{"hidden_size": 768, "norm": "layernorm", "norm_place": "pre", "attn_scale": 0.0884, "tie_word_embeddings": true, "init": "normal", "init_std_o": 0.00475, "init_std_up": 0.0242, "lr_mult_down": 2.0, "lr_head": 0.00318, "warmup_steps": 200, "decay_fraction": 0.323, "final_lr_fraction": 0.02, "max_steps": 11089, "dataset": "wikipedia_en"}
MLP neurons of a small language model. Each row is named by its layer, matrix (up: input weights) and neuron, and shows model dimensions 352-447. Each number is 50 + 12 x the weight over its row's rms, rounded and kept within 0 to 99.
A block is one neuron, or neurons of one layer that tend to fire together. After each block is what it responds to, as a language model described it from the Wikipedia text at the highest values.

L5.up1312:65 66 44 43 59 44 56 58 38 55 54 53 60 34 59 58 37 22 60 27 51 57 31 44 33 66 55 40 46 52 36 61 46 40 44 48 64 57 53 47 26 47 35 42 48 48 44 49 43 48 47 69 67 50 50 53 55 57 56 58 54 55 66 56 31 35 66 58 38 46 59 51 64 59 36 33 55 67 54 41 34 35 62 67 52 42 41 51 40 61 40 47 24 27 61 58
L5.up1327:53 57 41 42 43 29 40 52 59 63 45 33 65 41 44 54 55 49 60 60 57 52 60 44 47 48 61 32 61 55 54 63 59 64 35 39 46 71 81 48 17 55 25 65 60 44 35 67 47 35 40 45 55 35 41 51 57 57 47 49 38 72 42 58 43 41 62 49 41 36 61 44 57 49 46 41 56 70 34 55 44 41 43 66 43 42 45 43 60 30 69 51 39 61 39 46
L5.up1716:52 38 58 34 40 45 39 43 57 62 33 37 60 40 46 48 57 36 62 63 56 43 51 57 42 39 50 50 35 47 56 47 85 25 74 24 61 46 55 42 47 57 39 32 50 44 59 40 38 41 50 57 62 50 65 44 54 50 55 66 50 49 60 43 60 28 47 42 69 62 41 56 53 57 54 65 57 38 62 73 32 33 46 68 43 58 66 35 34 55 55 44 56 53 47 41
L5.up2486:57 53 43 40 51 66 45 59 49 50 44 45 56 48 60 68 54 60 44 40 50 54 39 45 62 66 53 40 53 54 47 35 51 68 40 49 38 63 52 43 40 53 61 46 37 53 35 57 43 34 46 56 49 53 24 60 60 54 35 44 48 65 35 62 40 54 49 42 60 52 72 30 22 63 71 58 34 38 43 50 61 48 49 53 69 44 64 54 84 60 61 68 56 37 52 39
Wikipedia section heading words. Word-final pieces inside Wikipedia == section headings ==, usually completing the heading just before the closing equals signs, e.g. performance, Overview, Awards and nominations.

L6.up46:55 44 61 41 53 55 41 69 40 52 44 42 36 61 48 50 42 45 47 30 49 50 51 35 59 47 47 62 56 58 52 41 73 36 75 44 55 61 50 62 48 53 46 50 41 37 59 42 46 54 34 54 64 75 41 49 67 58 64 41 43 61 32 71 28 41 58 44 65 60 64 47 70 51 41 45 39 49 57 58 50 52 47 34 36 52 42 38 31 46 61 61 53 55 52 38
L6.up106:37 31 43 53 49 48 41 70 44 33 11 61 58 44 67 72 72 56 41 33 56 56 32 49 56 39 53 47 60 85 43 49 42 52 38 51 47 27 50 72 74 52 59 45 44 62 59 42 37 47 48 41 32 73 50 55 36 31 50 57 41 65 53 41 54 76 47 42 55 62 48 55 52 30 66 54 55 68 36 36 32 58 49 54 38 33 46 33 49 30 54 58 26 53 69 62
L6.up176:28 61 37 52 77 37 62 37 54 44 46 35 58 52 38 59 56 34 63 49 68 47 33 53 46 64 53 30 60 64 54 18 45 57 48 56 56 39 39 51 49 76 41 25 12 51 54 40 59 54 49 57 67 50 38 54 38 46 63 40 26 52 65 24 57 48 62 46 55 33 48 43 40 39 73 44 46 70 54 38 57 60 34 75 66 48 53 46 32 54 64 44 46 67 78 27
L6.up459:41 42 27 50 27 53 63 45 51 59 39 68 21 46 52 41 46 53 49 51 52 53 58 48 35 41 58 45 55 40 33 43 54 53 57 55 37 35 39 48 54 62 62 25 60 61 50 37 46 40 54 42 62 51 30 68 45 46 61 33 59 73 78 52 55 61 45 35 50 37 43 58 45 53 56 61 35 52 56 20 46 66 35 24 61 63 71 80 74 62 52 51 51 37 68 55
L6.up1230:50 36 38 54 49 57 66 77 53 38 42 54 50 55 63 44 35 33 51 44 48 69 42 36 48 41 49 38 52 54 49 59 37 44 47 43 55 49 43 55 34 62 48 53 63 55 33 71 70 64 49 32 27 37 56 82 38 69 48 36 42 55 67 60 58 54 31 39 49 55 45 54 58 53 39 58 32 62 52 34 23 61 61 50 37 46 56 65 43 72 52 44 31 44 59 37
L6.up1403:27 59 67 40 28 45 59 76 52 40 61 63 66 48 68 44 28 52 52 45 69 61 54 31 49 59 35 30 40 36 43 78 51 43 79 45 64 45 31 66 48 37 45 42 31 65 51 40 44 57 45 61 58 70 52 66 58 31 52 38 56 46 46 66 50 55 48 63 50 66 54 53 42 34 66 72 47 60 72 48 52 45 50 36 41 48 51 41 52 38 44 38 47 52 61 30
L6.up1440:23 73 64 49 64 55 50 52 64 48 42 47 53 59 64 37 53 38 65 71 50 54 62 36 58 51 48 70 45 40 53 49 49 55 39 39 42 58 46 56 62 38 44 53 52 66 47 54 37 61 49 45 31 57 32 55 06 50 77 55 47 54 53 58 58 44 52 44 57 34 63 52 53 48 29 46 43 46 77 76 62 52 48 51 58 61 72 41 62 63 48 55 60 59 85 59
L6.up1798:31 68 66 35 52 50 58 59 49 66 48 55 65 41 44 50 55 61 57 55 43 63 50 39 31 38 65 66 58 37 78 57 45 59 64 42 35 56 44 52 44 75 58 31 47 46 59 50 46 43 31 43 55 43 63 58 63 53 32 40 55 60 60 38 64 55 43 66 48 38 52 38 43 53 38 49 70 60 34 64 59 37 45 27 44 48 71 30 75 63 57 51 48 50 72 59
L6.up1799:42 32 73 97 63 59 62 39 57 58 23 63 42 47 63 32 52 54 55 46 44 67 45 42 37 67 61 43 62 63 49 46 26 46 59 42 36 51 46 49 59 53 56 48 51 42 64 69 44 42 30 58 45 69 28 44 49 70 56 58 55 48 59 59 71 38 41 46 48 47 46 39 33 51 44 60 45 83 82 57 39 58 39 47 47 40 46 44 62 37 67 43 73 59 35 47
L6.up1899:48 50 49 70 40 41 52 46 62 70 43 54 62 66 45 58 66 49 59 52 60 48 50 51 81 51 64 70 72 53 56 39 59 69 43 53 48 41 55 52 69 58 40 45 68 39 51 63 49 66 63 50 56 49 55 62 59 55 67 37 58 33 46 51 43 59 74 61 42 40 35 45 55 50 38 83 48 75 30 56 52 62 29 49 49 60 39 49 46 52 47 37 65 55 32 31
L6.up2019:74 35 58 43 63 53 68 45 49 48 49 51 50 73 33 54 56 71 45 54 60 67 42 38 49 54 38 38 52 60 45 38 58 46 45 61 30 48 59 47 54 20 52 50 41 58 52 49 40 46 25 34 69 46 56 62 52 56 64 46 58 45 36 46 75 73 73 66 56 44 67 70 40 39 51 68 47 41 37 48 43 64 27 37 44 48 44 39 46 74 28 37 54 43 46 54
L6.up2073:39 42 56 40 48 48 43 60 39 56 58 59 52 52 20 41 37 37 30 52 50 70 74 37 62 58 54 52 31 58 45 36 46 78 53 32 38 70 30 43 48 32 29 38 32 62 47 62 63 77 47 70 58 71 68 38 50 21 69 49 57 64 60 43 58 53 54 59 39 51 68 51 45 36 58 30 57 61 70 48 42 57 58 58 39 60 43 45 68 29 39 56 48 66 45 53
L6.up2117:35 49 37 61 58 62 63 57 35 53 40 61 32 56 63 77 38 67 60 71 51 49 29 49 51 58 56 40 73 59 48 44 67 39 41 53 58 47 54 45 40 63 49 41 61 64 38 41 56 53 61 40 60 41 31 64 72 30 64 48 44 48 43 65 61 41 59 80 55 26 48 52 43 64 61 74 53 54 57 35 54 53 54 57 40 32 68 67 63 65 42 54 48 46 37 63
L6.up2147:58 28 34 46 49 43 61 51 47 51 59 66 51 44 71 27 67 48 56 52 41 53 54 58 30 49 45 62 48 80 58 58 46 45 71 36 47 51 60 41 57 59 69 55 38 44 58 61 45 54 30 64 39 62 37 61 57 51 46 65 63 43 48 51 60 57 66 63 36 35 38 48 33 42 67 46 61 52 46 58 36 54 46 30 45 64 38 32 45 52 33 43 43 58 48 47
L6.up2236:61 56 39 52 41 51 74 35 59 83 49 58 37 64 36 58 43 37 48 34 54 45 57 24 43 54 44 44 72 65 55 45 34 37 53 47 41 38 54 28 56 57 45 51 67 44 53 32 76 48 62 51 56 60 54 37 35 34 56 49 66 39 52 42 40 34 57 48 46 46 57 48 50 65 54 60 34 25 46 51 30 59 49 52 34 57 54 53 63 60 67 64 46 67 51 54
L6.up2581:40 15 76 59 38 76 53 48 50 48 50 41 31 45 44 39 61 42 35 54 30 60 39 48 25 58 54 67 59 60 48 27 40 41 44 67 54 49 41 43 50 64 65 36 53 72 64 60 52 57 49 59 44 72 39 52 60 47 50 56 55 62 46 46 43 35 45 69 39 67 63 43 39 56 47 76 48 72 61 47 59 52 35 60 54 52 58 49 44 40 40 55 61 67 58 66
Ratings and chart positions. Tokens inside rating, score and ranking statements, such as on or out of in a score scale and the R of Review scores tables.

L5.up432:72 41 60 58 44 40 41 57 35 40 68 50 34 60 47 45 76 57 46 35 59 54 37 29 52 71 62 41 58 61 40 38 43 58 41 56 34 52 69 46 49 43 50 35 44 38 67 49 59 50 45 42 49 65 63 59 46 32 44 51 34 63 52 70 57 58 64 64 35 59 60 47 60 40 60 52 34 64 33 52 54 54 25 50 55 49 49 64 37 39 46 47 47 54 57 29
L5.up632:48 39 30 50 46 40 48 78 46 58 33 78 54 66 65 47 67 71 69 60 54 47 28 61 56 44 56 51 62 44 73 52 43 61 43 67 58 49 50 30 26 37 41 47 41 50 51 49 42 48 49 48 54 45 56 52 73 49 62 55 68 62 53 84 72 64 54 50 50 40 54 45 93 65 45 42 34 41 37 42 27 57 55 67 38 48 47 44 71 65 48 42 57 48 48 59
L5.up2288:40 41 69 45 48 51 63 39 51 34 59 59 38 47 44 24 56 72 46 60 58 54 49 43 49 59 57 50 63 50 53 51 43 44 48 34 53 60 56 45 44 48 68 47 51 49 60 58 46 72 32 41 74 61 35 53 58 33 58 40 37 73 55 58 58 56 38 67 49 54 49 39 50 42 42 51 34 59 42 29 58 47 43 34 56 39 58 45 34 42 53 49 49 61 48 31
L5.up2362:56 41 62 65 47 42 64 41 53 46 49 46 72 58 54 60 47 32 48 35 44 69 47 48 58 59 58 36 53 47 49 35 43 39 46 50 49 42 54 42 54 53 56 44 37 71 32 42 60 80 36 35 60 61 55 50 65 53 68 52 56 72 49 73 60 58 52 52 39 46 65 55 72 31 41 53 31 61 46 56 40 43 56 23 50 65 47 57 63 70 65 28 49 78 55 41
Review-score boilerplate. Tokens inside critical-reception templates, such as review-score tables (AllMusic, Source | Rating, Star), Metacritic lines ("out of", "which") and "In a review", plus scattered table cells and word-piece continuations.

L3.up536:40 58 12 49 61 46 54 34 61 62 63 63 67 40 65 43 47 61 61 73 44 70 41 23 48 53 49 50 46 52 58 59 62 51 51 35 24 53 52 46 38 44 61 31 50 55 38 64 58 61 63 47 49 61 46 42 51 54 57 23 53 60 57 80 41 61 37 46 39 37 58 57 54 43 55 32 51 41 26 52 55 50 35 50 64 34 57 50 58 33 55 60 46 48 48 53
Wiki section heading ends. Closing equals-sign markers and final word pieces of wiki section headings, e.g. ==Charts==, == Legacy ==, ===Albums===, plus nearby line breaks.

L6.up305:42 54 38 54 31 36 49 73 63 47 20 46 47 60 47 64 49 46 42 54 35 59 48 50 63 61 47 35 49 43 65 66 49 55 51 46 39 60 67 50 70 48 39 51 58 59 57 56 50 45 63 55 58 40 67 28 46 42 40 53 30 60 39 31 76 51 28 56 53 36 55 26 60 56 51 48 57 62 41 72 63 27 56 57 76 52 54 41 60 47 52 55 31 62 41 55
L6.up768:48 48 62 50 38 59 58 68 66 43 39 57 42 45 49 24 41 38 50 34 21 46 40 58 44 55 56 57 51 43 33 69 28 43 63 38 38 60 55 43 61 45 44 49 53 43 40 51 55 47 38 47 51 42 77 43 55 47 50 59 73 34 49 48 41 41 47 55 35 45 54 45 65 72 57 55 54 57 34 68 46 48 25 54 76 37 39 55 48 40 40 48 26 34 50 48
L6.up833:56 55 64 32 71 61 23 30 59 34 44 50 64 58 53 48 49 44 44 44 71 45 43 66 34 60 46 66 49 65 55 51 47 63 41 53 49 57 56 45 48 45 54 50 58 43 47 37 35 44 29 64 47 42 47 24 59 41 55 44 32 63 60 58 47 34 65 55 48 66 39 53 59 55 56 45 69 65 47 47 41 73 49 50 63 57 48 49 45 51 57 70 56 54 64 53
L6.up1156:49 49 38 47 21 65 62 42 66 68 44 46 39 62 62 70 64 45 54 53 42 54 48 51 44 48 47 32 54 59 51 63 58 56 62 57 56 73 31 54 78 36 53 64 62 50 55 36 59 73 49 43 53 65 57 43 46 39 38 54 45 41 43 63 46 57 72 43 66 67 50 55 43 56 65 61 48 52 55 28 52 51 51 62 34 63 67 75 48 43 50 60 36 44 63 57
L6.up1365:50 43 37 42 40 35 17 57 47 47 39 52 48 33 41 45 51 62 56 47 39 40 34 44 60 29 52 57 32 49 43 62 63 43 63 34 53 37 70 24 41 37 71 55 51 50 43 52 46 57 35 47 44 81 56 68 48 49 66 44 50 46 37 42 68 38 59 34 37 43 30 50 41 45 50 45 68 66 54 47 64 81 41 57 44 64 52 63 58 38 59 62 48 53 43 47
L6.up1645:27 56 57 51 44 55 38 63 64 43 58 41 42 43 41 39 40 54 19 55 46 75 44 44 45 36 47 35 54 47 61 55 38 48 61 56 75 48 35 46 44 37 30 40 58 56 34 70 61 38 32 46 54 44 67 21 59 66 72 61 79 33 47 63 54 58 48 53 50 56 09 60 38 34 63 65 52 59 54 45 54 24 73 46 44 53 43 38 55 44 31 43 37 30 42 66
L6.up2062:48 50 53 55 42 71 41 53 38 44 35 49 53 73 43 50 39 72 54 54 49 48 51 59 82 34 53 28 48 51 42 53 54 34 47 48 58 25 44 51 42 50 62 40 59 24 44 69 41 76 29 63 48 56 70 55 31 55 56 41 67 53 37 58 46 60 73 28 58 59 42 43 44 62 49 57 46 46 50 59 49 29 59 53 44 37 54 71 43 38 44 50 55 45 47 47
L6.up2202:53 42 43 73 47 35 69 54 59 68 59 58 38 50 42 47 37 51 57 63 49 42 46 53 57 42 75 57 31 72 57 71 49 53 53 25 34 38 54 41 44 45 37 40 35 62 52 35 36 44 42 51 48 51 48 31 36 82 57 45 48 73 35 53 68 59 69 41 59 71 37 49 38 53 52 52 63 62 50 47 48 62 51 41 45 45 66 42 73 29 38 25 61 56 51 32
L6.up2249:68 51 43 48 63 54 21 56 52 41 65 48 55 59 48 52 42 45 35 51 35 25 53 39 75 48 60 28 57 49 35 47 50 44 57 38 67 54 58 60 38 49 40 40 63 38 48 35 42 27 46 56 72 67 46 58 55 45 59 49 39 35 32 31 45 30 59 40 49 35 33 44 38 62 56 68 60 54 47 32 56 50 46 60 60 45 47 44 54 43 62 47 17 53 55 64
L6.up2256:65 49 39 53 56 66 55 34 24 59 29 33 26 37 59 58 34 50 52 26 65 55 52 69 44 37 41 49 44 84 58 63 79 49 54 42 57 31 55 43 53 61 41 40 47 42 47 38 60 38 46 40 34 50 44 46 61 48 33 67 60 45 44 49 61 64 42 58 53 47 38 46 37 50 49 52 39 66 38 51 58 46 66 47 25 39 49 56 73 41 49 32 36 65 49 33
L6.up2342:44 51 54 42 60 52 50 51 46 54 51 45 42 50 41 47 38 55 56 74 43 43 46 35 61 40 55 56 41 52 50 53 44 60 55 61 50 70 54 30 33 46 50 34 36 54 33 46 35 49 45 52 59 36 49 69 48 64 75 45 42 49 76 39 57 25 41 41 51 54 59 22 69 43 46 66 37 60 41 54 40 29 53 56 71 53 52 41 60 51 40 51 30 42 52 63
L6.up2350:38 53 41 33 60 52 34 63 46 29 45 25 35 49 27 35 32 67 37 47 29 52 28 25 37 47 36 62 56 49 49 63 43 68 48 27 44 47 58 42 49 47 59 59 66 73 61 50 36 43 51 54 42 55 52 72 55 45 58 52 53 67 50 45 45 58 59 57 57 28 45 56 41 32 67 36 47 47 50 53 47 55 63 63 47 43 47 35 59 25 46 60 35 57 51 39
L6.up2375:48 45 49 36 54 47 56 61 51 41 46 50 57 58 39 73 34 56 43 66 51 50 61 47 40 40 62 43 37 51 43 54 71 43 29 38 44 51 62 54 67 35 48 38 34 30 25 15 35 62 44 59 75 45 73 33 37 55 55 67 64 73 59 53 61 55 60 27 63 43 49 60 58 70 60 49 59 55 46 54 28 62 49 50 57 44 60 44 54 55 57 53 26 47 29 42
L6.up2493:68 61 47 64 52 67 49 59 66 36 65 26 66 30 58 44 54 64 59 62 60 44 44 71 30 55 72 58 48 64 44 34 50 53 44 42 69 21 48 71 44 54 32 71 23 32 47 58 49 49 32 59 57 32 74 64 52 47 30 46 47 59 41 70 41 58 54 40 43 40 45 66 22 62 41 35 41 45 52 59 55 31 44 67 53 42 60 51 61 31 39 40 47 38 54 45
L6.up2559:52 41 62 59 43 53 58 54 28 43 53 63 54 60 44 46 47 25 43 48 44 58 70 30 56 34 47 24 42 60 39 43 60 36 48 37 46 53 58 46 65 59 41 51 42 50 48 28 56 45 67 47 51 70 52 36 42 42 41 47 61 31 50 45 46 44 46 44 40 30 42 56 51 46 66 42 51 48 37 33 51 56 54 47 39 58 53 26 51 42 53 54 37 59 70 38
L6.up2599:35 45 45 64 32 38 55 26 61 47 36 46 57 33 59 60 43 17 56 50 34 43 29 42 39 38 41 38 53 54 50 59 49 34 54 36 40 58 45 60 35 63 40 51 56 55 43 44 33 42 54 32 29 47 36 41 32 73 51 31 64 51 54 54 41 28 51 60 40 43 59 76 49 31 57 67 52 58 54 52 54 41 69 53 53 46 55 65 45 34 42 61 34 39 46 42
Wikipedia section headings. Word pieces inside Wikipedia section headings after == or ===, such as Other uses, Early life and career, Geography, Breeding.

L3.up1206:55 41 45 30 38 76 57 56 53 58 63 54 49 68 60 29 62 63 70 48 49 55 55 52 66 36 46 44 56 24 53 38 43 47 71 47 33 26 53 57 54 43 44 54 26 64 58 51 16 54 39 50 62 61 53 55 64 38 31 24 46 48 42 42 59 61 41 38 39 40 47 55 45 15 42 53 49 74 42 35 57 39 77 51 34 39 64 64 64 66 44 45 54 47 47 51
Slot before a verb. Tokens right before an expected bare verb: infinitive to, modals and negations (can't, couldn't, does not), subjects like I, adverbs like eventually.

L6.up0:40 47 58 51 37 41 37 88 45 25 56 42 52 31 35 46 36 49 44 56 34 74 59 48 46 51 41 53 55 64 75 68 41 66 43 38 57 59 64 36 58 60 45 45 41 33 67 35 54 35 49 61 25 55 45 43 56 50 55 42 47 47 51 43 55 27 34 62 55 39 65 38 38 54 51 41 56 58 54 31 54 58 58 73 45 40 42 11 62 58 54 60 38 40 54 64
L6.up378:44 35 27 23 44 50 57 30 41 61 64 54 44 77 26 34 48 31 50 58 53 47 31 48 39 62 41 51 62 46 41 50 38 34 56 47 41 61 76 44 48 47 56 62 37 45 41 64 45 55 65 59 59 38 52 40 66 56 64 44 40 52 37 46 55 41 62 53 60 36 56 50 42 41 43 56 36 60 67 34 47 45 61 46 43 69 64 40 52 49 55 45 37 52 37 45
L6.up394:52 56 30 42 68 48 36 40 29 55 39 54 43 46 56 51 62 38 36 49 61 52 62 54 49 54 30 44 67 56 48 54 41 15 64 45 41 26 52 56 46 39 54 81 52 36 58 46 42 83 50 55 52 33 55 55 73 46 77 50 20 66 44 34 61 23 61 45 59 50 70 50 35 55 23 53 52 52 58 56 63 42 49 41 52 50 45 52 71 52 38 48 53 56 52 41
L6.up461:43 67 33 47 58 59 45 33 45 42 44 61 24 45 71 44 58 37 45 46 57 54 46 52 49 49 61 71 52 61 53 48 50 50 61 47 31 39 57 58 67 60 50 46 35 44 39 63 39 55 45 44 61 34 54 31 61 45 80 37 48 52 52 50 53 32 54 44 42 60 46 50 56 43 53 47 46 56 50 56 36 67 63 34 67 62 60 49 48 53 50 44 31 50 55 49
L6.up688:67 42 71 63 44 71 56 60 51 38 38 65 50 31 76 35 44 66 40 25 64 56 33 56 49 62 23 63 68 55 52 41 42 64 59 48 52 60 50 54 57 51 36 48 75 66 50 42 33 55 63 47 50 73 57 49 60 42 58 47 59 37 21 53 60 50 57 29 56 49 45 55 52 41 53 73 64 69 56 36 38 42 54 52 52 46 33 38 66 55 29 46 50 49 38 38
L6.up892:60 39 42 43 57 51 45 71 41 42 63 58 28 45 56 50 49 52 40 41 59 46 60 48 60 40 51 53 71 40 61 46 31 50 40 56 56 41 67 69 56 57 49 52 51 41 52 38 46 63 29 29 50 63 65 50 75 29 52 34 50 44 41 56 46 38 49 40 27 19 37 54 36 23 64 55 48 41 46 41 57 42 54 59 46 69 62 54 32 49 54 40 40 66 73 42
L6.up1135:56 63 51 51 46 52 56 48 57 44 46 59 66 49 48 49 63 35 49 62 46 43 50 51 52 63 31 34 46 71 65 56 40 46 65 53 54 39 41 34 54 45 58 61 61 50 60 68 61 64 49 58 54 68 52 47 44 49 50 55 65 59 39 38 66 70 55 50 53 52 34 41 54 57 42 28 55 51 55 58 50 60 24 81 58 43 54 37 51 78 53 42 51 66 45 40
L6.up1389:40 54 43 46 42 38 55 47 77 66 40 51 29 60 41 36 40 31 58 42 37 81 44 52 51 64 65 48 81 61 61 56 39 49 51 46 45 29 60 53 38 54 65 51 61 37 25 57 33 64 45 57 35 38 75 70 51 40 37 27 50 45 59 48 72 46 53 46 52 31 56 40 66 59 36 43 51 76 59 24 63 42 78 75 57 42 36 56 62 47 47 46 26 58 53 37
L6.up1476:49 44 58 49 56 56 72 57 38 44 39 39 77 61 73 47 37 46 65 70 56 58 58 29 58 64 52 55 54 58 36 57 50 57 50 56 51 52 53 51 37 27 61 68 54 61 30 41 36 37 52 37 45 58 36 53 65 38 40 53 50 55 52 55 57 50 19 38 35 46 50 45 49 52 53 58 67 44 63 55 33 32 41 41 39 41 44 53 41 56 32 47 32 55 09 66
L6.up1624:59 60 72 58 52 48 56 37 55 58 45 52 54 26 63 50 22 53 51 53 44 14 54 55 59 55 64 45 49 25 58 54 44 47 63 51 51 52 48 63 48 55 42 47 54 65 48 55 38 42 33 35 53 33 34 80 60 50 53 46 37 35 66 39 57 70 41 45 38 54 62 38 63 55 49 47 37 57 56 40 49 50 45 52 43 40 54 40 56 67 49 54 40 60 53 23
L6.up1657:75 52 55 50 57 49 70 59 59 56 61 51 69 53 50 60 57 73 48 45 59 55 49 64 62 58 35 67 68 55 63 51 55 61 45 52 27 45 47 29 61 29 39 41 45 57 69 55 55 50 49 57 57 36 70 20 57 51 73 49 65 45 69 49 24 62 41 34 68 40 78 44 48 45 68 44 33 48 37 47 41 63 50 41 55 56 40 59 41 60 58 65 40 46 43 36
L6.up1659:60 48 79 27 47 39 59 66 58 60 39 44 52 31 52 56 65 46 64 86 54 41 52 60 57 50 53 47 35 60 62 63 67 40 39 57 52 49 21 78 69 71 71 48 61 33 52 69 39 54 45 37 43 47 60 45 61 51 28 48 55 56 58 57 55 32 51 53 38 38 56 41 49 45 45 62 37 46 59 51 59 46 50 38 59 45 44 30 53 64 52 49 46 41 65 39
L6.up1670:53 52 47 42 46 52 53 55 59 38 46 46 48 49 62 46 53 59 59 52 57 34 44 65 66 44 45 55 64 43 64 61 44 52 73 65 44 34 52 65 50 49 46 54 36 42 33 53 57 60 66 39 51 52 47 57 42 63 49 54 56 68 60 49 57 32 50 59 40 36 60 40 38 52 56 44 50 41 39 49 55 63 54 64 33 35 26 56 61 45 61 55 44 74 33 36
L6.up1783:51 55 52 32 37 37 57 60 64 42 50 73 28 61 46 69 80 54 62 41 59 58 40 49 59 38 66 41 67 25 74 54 51 55 51 72 48 40 42 36 45 58 69 48 54 58 51 46 49 74 63 55 63 33 54 61 59 36 55 65 42 69 51 41 75 42 65 31 70 49 43 32 50 60 66 38 60 45 63 61 50 45 84 46 57 24 46 60 69 51 48 56 28 84 37 45
L6.up2469:55 56 60 49 40 53 46 68 57 61 45 47 61 52 59 41 42 66 47 26 43 48 57 49 49 63 45 75 52 45 62 53 63 42 36 26 49 57 40 59 81 45 55 47 59 47 41 48 48 39 79 73 49 31 26 31 40 55 63 31 64 49 64 62 45 27 52 67 82 50 41 34 53 36 63 35 69 51 31 56 47 47 43 64 52 55 51 48 42 61 58 50 48 52 52 73
L6.up2560:54 27 40 59 47 70 46 33 41 44 52 60 70 55 52 23 45 56 31 44 37 40 44 27 46 44 62 59 68 47 51 33 32 42 39 68 43 56 51 50 58 36 59 39 39 71 62 26 35 50 43 49 53 30 55 76 34 63 66 80 37 42 57 53 79 44 56 55 39 50 54 61 43 41 69 46 62 65 46 53 40 38 43 51 30 71 72 44 68 39 46 60 35 74 66 53
Infinitive "to" before verbs. Fires on infinitive "to" (or fused "ed to", "ing to") and on verb-prefix pieces like dis-, re- right before the verb stem, as in decided to, forced to dis|miss, able to re|group.

L3.up1048:70 44 49 43 46 59 65 38 41 62 59 47 53 40 64 61 44 67 73 45 59 39 48 51 53 37 53 68 35 46 44 43 49 41 69 41 38 54 48 56 47 63 49 37 37 47 64 52 63 57 45 65 65 65 55 47 42 67 31 48 44 42 42 58 37 60 50 45 55 59 57 47 58 50 33 48 54 55 44 49 53 39 60 22 41 69 52 67 68 36 62 63 53 64 50 53
Predictable boilerplate completions. Tokens that complete highly predictable words or stock phrases in formulaic Wikipedia text, such as table rows, taxoboxes and census lines (Airplay, maximum, Invalid, Tracheophytes, any race).

L5.up513:42 47 57 48 49 58 47 41 58 45 45 58 46 84 32 39 48 41 44 56 53 42 51 46 43 55 55 48 47 44 69 54 45 50 56 58 67 53 57 49 37 22 70 67 36 51 26 64 63 52 70 33 68 66 55 33 67 62 57 44 43 59 42 51 56 28 60 64 54 34 64 64 43 44 38 65 49 37 41 44 34 42 58 39 62 63 53 41 68 46 54 59 39 44 38 45
L5.up527:48 37 71 51 62 44 61 74 58 35 52 68 67 68 43 42 66 32 61 73 57 62 36 45 47 39 51 34 49 75 55 38 55 46 61 60 63 67 52 62 60 35 47 68 44 64 42 36 63 58 53 39 59 64 61 49 65 40 62 68 69 42 41 49 45 44 62 49 32 41 72 49 31 68 64 45 45 57 38 39 33 50 52 48 45 51 80 57 50 44 51 71 38 39 31 58
L5.up843:18 43 42 44 78 39 50 41 57 58 62 52 40 52 76 47 49 40 43 45 57 52 56 43 64 56 63 42 66 50 45 48 63 30 68 47 53 54 65 39 49 55 43 69 49 51 60 65 57 41 46 70 48 49 47 49 52 43 60 35 43 62 62 49 33 17 52 65 58 40 54 20 48 52 62 52 39 55 49 57 43 53 67 40 41 58 77 48 60 46 53 63 58 71 78 52
L5.up2416:51 46 35 50 65 64 50 33 47 47 57 81 58 46 55 44 49 26 37 65 76 68 61 37 55 46 35 54 57 51 66 60 45 28 52 43 59 56 57 48 64 54 45 62 29 49 36 43 52 55 53 52 41 49 65 47 63 58 72 38 53 58 53 52 52 30 55 49 48 48 72 47 36 43 46 55 45 36 46 61 43 40 43 34 47 55 68 52 51 37 42 55 51 49 46 58
Verb stem after to. First word-piece of a verb following "to", modals or "did not", as in to pres(erve), to expl(ain), didn't ass(ault).